config = dict(
    learning_rate=0.0192,
    final_lr_fraction=0.0,
    doc_mask=True,
)
MLP neurons of a small language model. Each row is named by its layer, matrix (up: input weights) and neuron, and shows model dimensions 144-239. Each number is 128 + 32 x the weight over its row's rms, rounded and kept within 0 to 255. Numbers have three digits each.
After each neuron's rows, "fires on" lists the tokens most often at its 100 highest values on Wikipedia text that the model never trained on. A number after a token or word is its count.

L6.up1504:171125133092164090142168162117112087109098105135111156164111128136109098147155145103102152135162197129203149126177127159108064104105109153075123102164126155124095155099131082116127126093098139101114121101135099127094127121151124197163143128155150072157135140150119118137119090149032085150
fires on: "\n" 38, "–" 16, " —" 11, "-" 6, " following" 4, " Winner" 4

L8.up1114:145127151137104097145111059071181128116121091078137113176205132037145192179099091139119092171146155120151165114163123103087102121166127124138090092131113128111167086114130107128175153065122157150142124122150133162160091126128133137125108189141158116087092124124141075173157099097112144079
fires on: " of" 23, "," 18, " and" 6, "-" 5, "umb" 5, "ode" 5

L8.up1756:124105157172133156162173152138148099186120146190101118164121137120102103138185075140122102166121196179096108115174120111117093108105072131143155176142134127131125127095145175134143168126120156101101106174109106147184210061107076081154096135110172154141089168124144150122123131121156073108
fires on: "-" 21, "'" 15, "'s" 13, " |" 10, "al" 9, "io" 6

L8.up1089:114145145112136109189125086151089080094166107145081136143131118106105135152112167191092122178077121091116081179152122131103065128160151179132100130107157102121101205124121128175150052140162130127118164160130118114127187099160124111144120118138103155159201112133150101167139114121127156095
fires on: "-" 37, " and" 18, "," 12, " |" 12, " that" 10

L8.up823:184169122109139210156127094140170091127185165090179100088170172184114119158129093142086147122124110071094080120114132087079123143192134160145122196099132129075107044162045177163117126139128143106129118104166116169139130157187167104087170111104102127154123115120131091103150122111138133144
fires on: " C" 46, " |" 16, " R" 13, "C" 4

L8.up1561:125136127086093135144170090103118073102123090158148181084107153143096179166118134118119082136143087118141077170148111104154128102142133106118123113095113072089077142082103135141101123163097094145134096105105125110132074132182121140134100067130112138144126135115092088170170155103148081124
fires on: " d" 19, " and" 8, " c" 8, "d" 6, "p" 5, "h" 4

L8.up433:083140115100132124106105131111118070114164119110185176129157126122078137067101143124109139186118181094107113179165076130170145127152198084182193085157143153144144157137133084108106113183150127070107162075126147163108120134166143098127154132146098111111134168141137108121083082094080114071
fires on: "\n" 29, "K" 17, "at" 11, " of" 5, "|" 4

L8.up759:125158111149167154141201133114148135149126118138162156115093113173131163163105114177212122116102135073060154127148153147180122094153154106083072124097103073104112178077127076189154112147142091135189133131099132086124190129129118174148123118134148106216122086147124120082079142127199068109
fires on: "g" 16, "m" 10, "h" 8, "l" 7, "st" 6, "d" 6

L6.up499:163061134125140120120153136109135130102086149140122154145073130148128149127121136173040101188112134066108126055146156144163097109156068099138210120158126182127090171125124164153187135140093166105104164146144099116136212094186113145143103136133147165157026126086139098184174181124128085068
fires on: " |" 54, "th" 16, "op" 4

L8.up171:163061125112115134194138099112118164153190103174105100110077046126176166126151125129166151176104134092119076172111159159130140120101121108073153075052108152090155103091094084198108125078104146113152146110125154149110104125123105095103147106176123113060109080119065140173124146098152209152
fires on: " to" 21, "is" 7, "i" 7, "–" 6, "y" 5, "it" 5

L8.up44:070099144157134131154093125145088132125103179132183095114105104184113118100169124183089106191070131130139183150133122067137087081115139150063143154152137086064166129105169107109132099181118160109128165093114114147139168106139119165115160137049162149150107144125108169139153173088096109089
fires on: " |" 84

L8.up560:149077151110107158174106120177166137141135152167113123151106111117164130173183130134114108092170087114161080119136166120166117088112096170137124115141077186170142145147105151140096175127083135114136103086147084126096157082109095094105117077114119157150126108077169141108147164106168109058
fires on: " |" 31, "th" 12, " such" 9, " only" 5, "igh" 5, "here" 5

L8.up785:079123138135141085177163132138095173087101107130156177127148128124146148123100163126034086121105191083154142150156141111135153095181147195135075138107106084164176114141133136166237126100110158159144125139142110118173108163098128148146138069161149119093087059108173054139109088083124115117
fires on: " and" 32, "," 16, " or" 12, "ig" 6, "/" 4

L6.up399:136123146099112175099082110188112048167142105124145146112171129142110150138101123134072129151118075099142116187199112094122079124089165088190107087099162139152121074126162166146133136143133054118136164134144117153073151087134168147133136098126126138152112160162155154140128154038127114144
fires on: " the" 24, " of" 10, "|" 7, " born" 6, " one" 5

L6.up1904:083102065087107162104058122074115161099128140136113171110055090155177181107139081141118083042076159094151146154142148125110115147103149097135154138126190155197178132141129084118210128157124154139156123126150102160239079180160107096183132147100137108168119145117103121107125145154149155119
fires on: " m" 19, " in" 15, "/" 9, " km" 7, " (" 7

L8.up286:136096135120207164133120173135150079097152116148097170169144151075110052103116116110141127107123116127067091160139157087063088127195105073138107068100160091138123114217074137130180107133132095148134079168177067081140147055148127155099099093160090118131124154162134145095129136147131130117
fires on: " to" 34, "t" 22, " t" 12, "g" 5, "at" 5

L8.up168:189125074115165117096155128130149193138217125167146094092126148139155124056120111119092155117117070129123183167162150135127098198171057159122128076126098125119120091086102114126169106184162096129176115119127096126147084087066148147113127088073111147162046118122177136132150120138177113120
fires on: "\n" 23, " " 17, " re" 11, " s" 4

L6.up1619:126107128143117131103090088130189120122136151140093115143149135100102138065104100106167164101109116095136150119137098078174125193109142138140144169124109121099124129099048177160179156171141136160112135141146147160111224107126081118148141130099149124150064101117194150113168143121163163124
fires on: " |" 68, "\n" 7, " " 5, ";" 5, " (" 4

L8.up1914:091171137171165135124109128100163133112165128137112122082167136137158137092142107106126129123137179218185134184088096124158112166171109215115169118104109198101134123083165096094063144104199159103174106124148161140115128103153094144207156089122133057148141115075128096149085110122137084096
fires on: " |" 42, "|" 16, ";" 7, ")" 5, "-" 5, " China" 4

L8.up982:130181105143098127166099147144099174153167056151100104055106183152075126164101160178165155178141088130143124135131121165114121144117113145139129143136106188120168100141167115112118101113174115177120147116093112098137147226087166164098065099165122163072113110071105155139170178127150136116
fires on: " such" 14, " which" 14, " that" 13, " j" 11, " s" 11

L6.up1899:083099087113169127187132126138198123119163161145124102103092122104110131121154172124098106110169183157130131141141149133113118156119160103103138148113150116164125137117106106122130079132137111130094131149176142117142172145122072083075124149144132136125167097178079137156120166052131121118
fires on: " |" 56, " of" 31, "+" 4

L8.up64:142202133112118143136120125146128074151134136156157180138113135107116118145134098082120140171166113142150148163111106118119127108133066107115079142106123135116129198140154124095133093147147213122125111152135171182124116098116187159061075105150128129097098199106072159073162109115136149134
fires on: "\n" 25, "very" 8, "-" 8, " one" 6, " among" 5, "|" 5

L8.up1478:137158099151085124141107164074153090133118106096134155141132185144106145097103170100115102112129101118139040105156143168027111169119111091142194072188037109143116119114088128190202158079135130129162150088135107133135146119127135100137105154157115174160155160127180126139209137135162130103
fires on: " |" 24, "in" 13, "1" 7, "2" 7, "or" 5, " 1" 5

L8.up1803:102155128155129164140139169112134129114115115184172105176133142137120128149102117144126081152151160107157127112098132123127128122123077111064117072151105137091144169062153144116110094150093128133139095191165198113118139079082131144131155175131126087065172166073084147105094106131137143143
fires on: " |" 31, "|" 15, "-" 14, " and" 9, "," 6

L6.up961:063150136107052191106173178168130129152113083143153101150181115099158147152050080139138142081162149161136088144122097142093154066126104141110107155138078188134133154139146121094102146133089157191110067117158085141137153117159133044172146147176128131143118146127161124133099138098089117084
fires on: "," 20, " (" 13, " them" 9, ":" 7, " close" 6, " him" 6

L8.up509:173133127130122107119147125104143114131158135150066127132158210109129099092108115133108163203078136161151155122138143173159077100106135107156166085162162145154153131117134187159148104151137058117196112175107146199076153083114173124163148084197140132117154183078174118138124190159154094105
fires on: " of" 24, " end" 17, " sp" 8, " Christmas" 4, " Atlantic" 4

L8.up1165:136118171174141207123113119136092114118125108135151135179119157150145062025050145097144116134102154145132109152151179121111118129162139090107105155098119121097128115112131115131114093092111139202118067128130142144185110112177081196093094137176078080183101094150172146164155065136101138104
fires on: " to" 29, " at" 15, " dec" 15, "ach" 7, "at" 5, "." 4

L6.up1109:162124142162113156170128142111144140131112109101137200167106140109136145176149140122123160154089184188119132084131130140136125092153136103116112174090101116070105125069153137140110132091171168078134144115099115126094102113109151157083092111136172125115112129091116090125141154092127186096
fires on: " to" 17, "==" 15, " |" 13, " ==" 9, " of" 8, " from" 4

L8.up360:080126144131142144175118198176176096093110106124136106072192102117118088126130144185074141087182172157133153094074141123123107111140095156128128109131115106163094164112177137067110092088096149161076107149165159073104137131191047140141163125196136173087090113093177195092153109112107127114
fires on: ":" 19, "-" 10, "," 9, " that" 8, "1" 7, " to" 6

L8.up1678:108145105080091129130060092131137108106149120187098177096130131089144146080102137130140055140129139076125141144090101114205115136194093150138132137113112122158114165134197198146084134112142183130160169129148151154084132103155167107133202139121080125156108086066160149103088112098176150175
fires on: " |" 35, "'s" 15, "|" 8

L8.up413:139112126111161114172113184134153131149123091133139158098157132138103130148137179153131167108090180121174059105150137079168091121121131135125138114130134150147154170084108095152154127123168152131094121088173114141130172147110117138155112156158140068115151126127149098068119055085179070126
fires on: "\n" 22, "-" 11, ":" 10, "|" 8, " not" 8, " |" 8

L6.up338:204159117129138163149194101092170157108129120086196141128105166135151111204077110089154158060113076158127172154154105106134101125194117071090076109122093100108113105147216122124127135118125172166158139122127141103096122087072104208144108145141139124156104103078108112016116123121113131112
fires on: " L" 35, "th" 21, "%" 6, "nd" 5, "rd" 4

L8.up1783:145060151114128111112104132233178104137133179137112117136163141152117136141136230102131146100143117085133159124137124098117104151170161186100111089074162101143122156115111118151163056103189116108066111110155136096122163092157123126106166086120157119156139087130141160085167135085098136131
fires on: " |" 58, " to" 12, " from" 7, " as" 6

L8.up1371:182074100135121109113108108172117174115143106150104174123091112106142125148049165077089127103133152092134212125122114122097124139147142080119109113162135077104075143135177126088122087120074117166111130157113156164116050123160146211128136169116087156121128108170127158117111127132100123154
fires on: " and" 19, "as" 13, " be" 6, "us" 6, "ey" 5, "ac" 4

L6.up251:112152056108133102121098152184164060177061137217149122141131108146113157141145165086136157168115095111122157148156133137163067106192101109107178174119157154150164168103130090186116129080116174153147137119071090139128103134164134086110087109141106131127126122144080127132111139190081148126
fires on: "k" 49, " =" 6, " Sw" 6, " High" 5, "kov" 4, "ova" 4

L8.up1397:117118128092096123150126104057092123114193168144132160098158102117149114070159142098146167131097116089157176171166108083139172117097060114133105117086048147157147118130126118161114123128065105090188162124086165164125146097079106143152145129126129150158116123117092129094096105197085177105
fires on: " to" 38, "–" 22, " and" 17, " or" 8, "/" 5

L8.up1464:129086139156124088082127186119219141114081107107126136157133066142161175116143145134094156133181072133096114183125049157096078127156147135130138096160121096176088139121108100124160176090192159105072106117169123123088151131137105145162112145120149159169129137125146190067145098128102171108
fires on: ":" 33, "-" 12, " a" 5, " was" 4

L8.up252:101126144111071181150150174118163127155131210137103063157103150166103151148116172108125157107148132152110111029061165096089083077139054148095130124134125131070055105158135183122164129164130179124151107109106098124141159099160129149174192109139141130123102159104123133163136205104103127115
fires on: "," 31, " (" 18, "ine" 12, "ul" 5, "el" 5

L8.up954:172164132121103086122159184125151156158131086121113116154106106128095132174062092130129108147134137127143099093128075168162112094093124190132150149167107207145087142145148099113132141122145140133135088203175138124167116135161135110120105115149156173104105096095129184128087152105171109025
fires on: " of" 18, " then" 17, " early" 15, " |" 8, " mid" 5

L6.up1574:114112164134169085172135156140125100122089157109167110101129168146155102144115120150150105094115151154073148121153181169139090141154134121138171155133152157152106172154114137171139073127151149048200167154119134128170161129147130173126182137168133130118109131106134163123143119109113095106
fires on: " |" 42, " /" 8, "%" 7, " mm" 5, "rd" 4

L8.up762:199124120162081163120160084083163129151139107096152137104150129072128110150112120099022174065136136146124086114085150126120164139185095101177123129151166155148142155138107140172169071130091201113113127103118132105144171109125156152069174115090102101195130090078154110120136077064114111172
fires on: " |" 56, " under" 9, " over" 4

L6.up1866:145155100171133129186133112149112118128162142139130124135117093135165119154147159144114224111083133100105134127128174099100093092114156081176177142134076105101130128105092083139175154160074169152193118129101147100091114106150151084189136092114108144127144113152091128109105114123100126160
fires on: " |" 50, "-" 17, "==" 12, " %" 9

L8.up1830:074116176082103150120123090164117155130140130161064159174085113150173198131140175122054153115108139099137139130118198125112137076111129100073170176097141105069145116126145098153121130085171137102142156082119166152070153107149151141176121131098174139120123125136082098110076155159134104121
fires on: " |" 43, "===" 15, "-" 7, "==" 4

L6.up1936:063162097152149120147094180145144147098121139104082211128164148147142081131071156088142049145154116114110143155097088138182100086121085207133173045146146131118141122135097129143190146206160147120141133136093155100156148120126104104150162118138089132103153134078165086150139090161166089125
fires on: " all" 22, " for" 12, " All" 8, " with" 5, " 22" 5

L8.up1434:115161158145122149154107184136170145165109121110159166087145106180133157164114064110084082124137038090140136142137143149159123122066160123086025088153058174147162175140161162194167114129104178144110146112126093105162142096082127136131097131164136057098129096104129135121116108088175155094
fires on: "," 48, " and" 15, " to" 4

L8.up1506:063063143156147156187115160126109126161136116186054149142124176109190163114046142165123136162090050150148106130155188096141137122190166108147129145109129180116121161150164144137134102189199152167135118162104102120139106190145176179152132104087119154133133171122119123182149158118122212135
fires on: " that" 21, " which" 18, " where" 14, " what" 5, " |" 5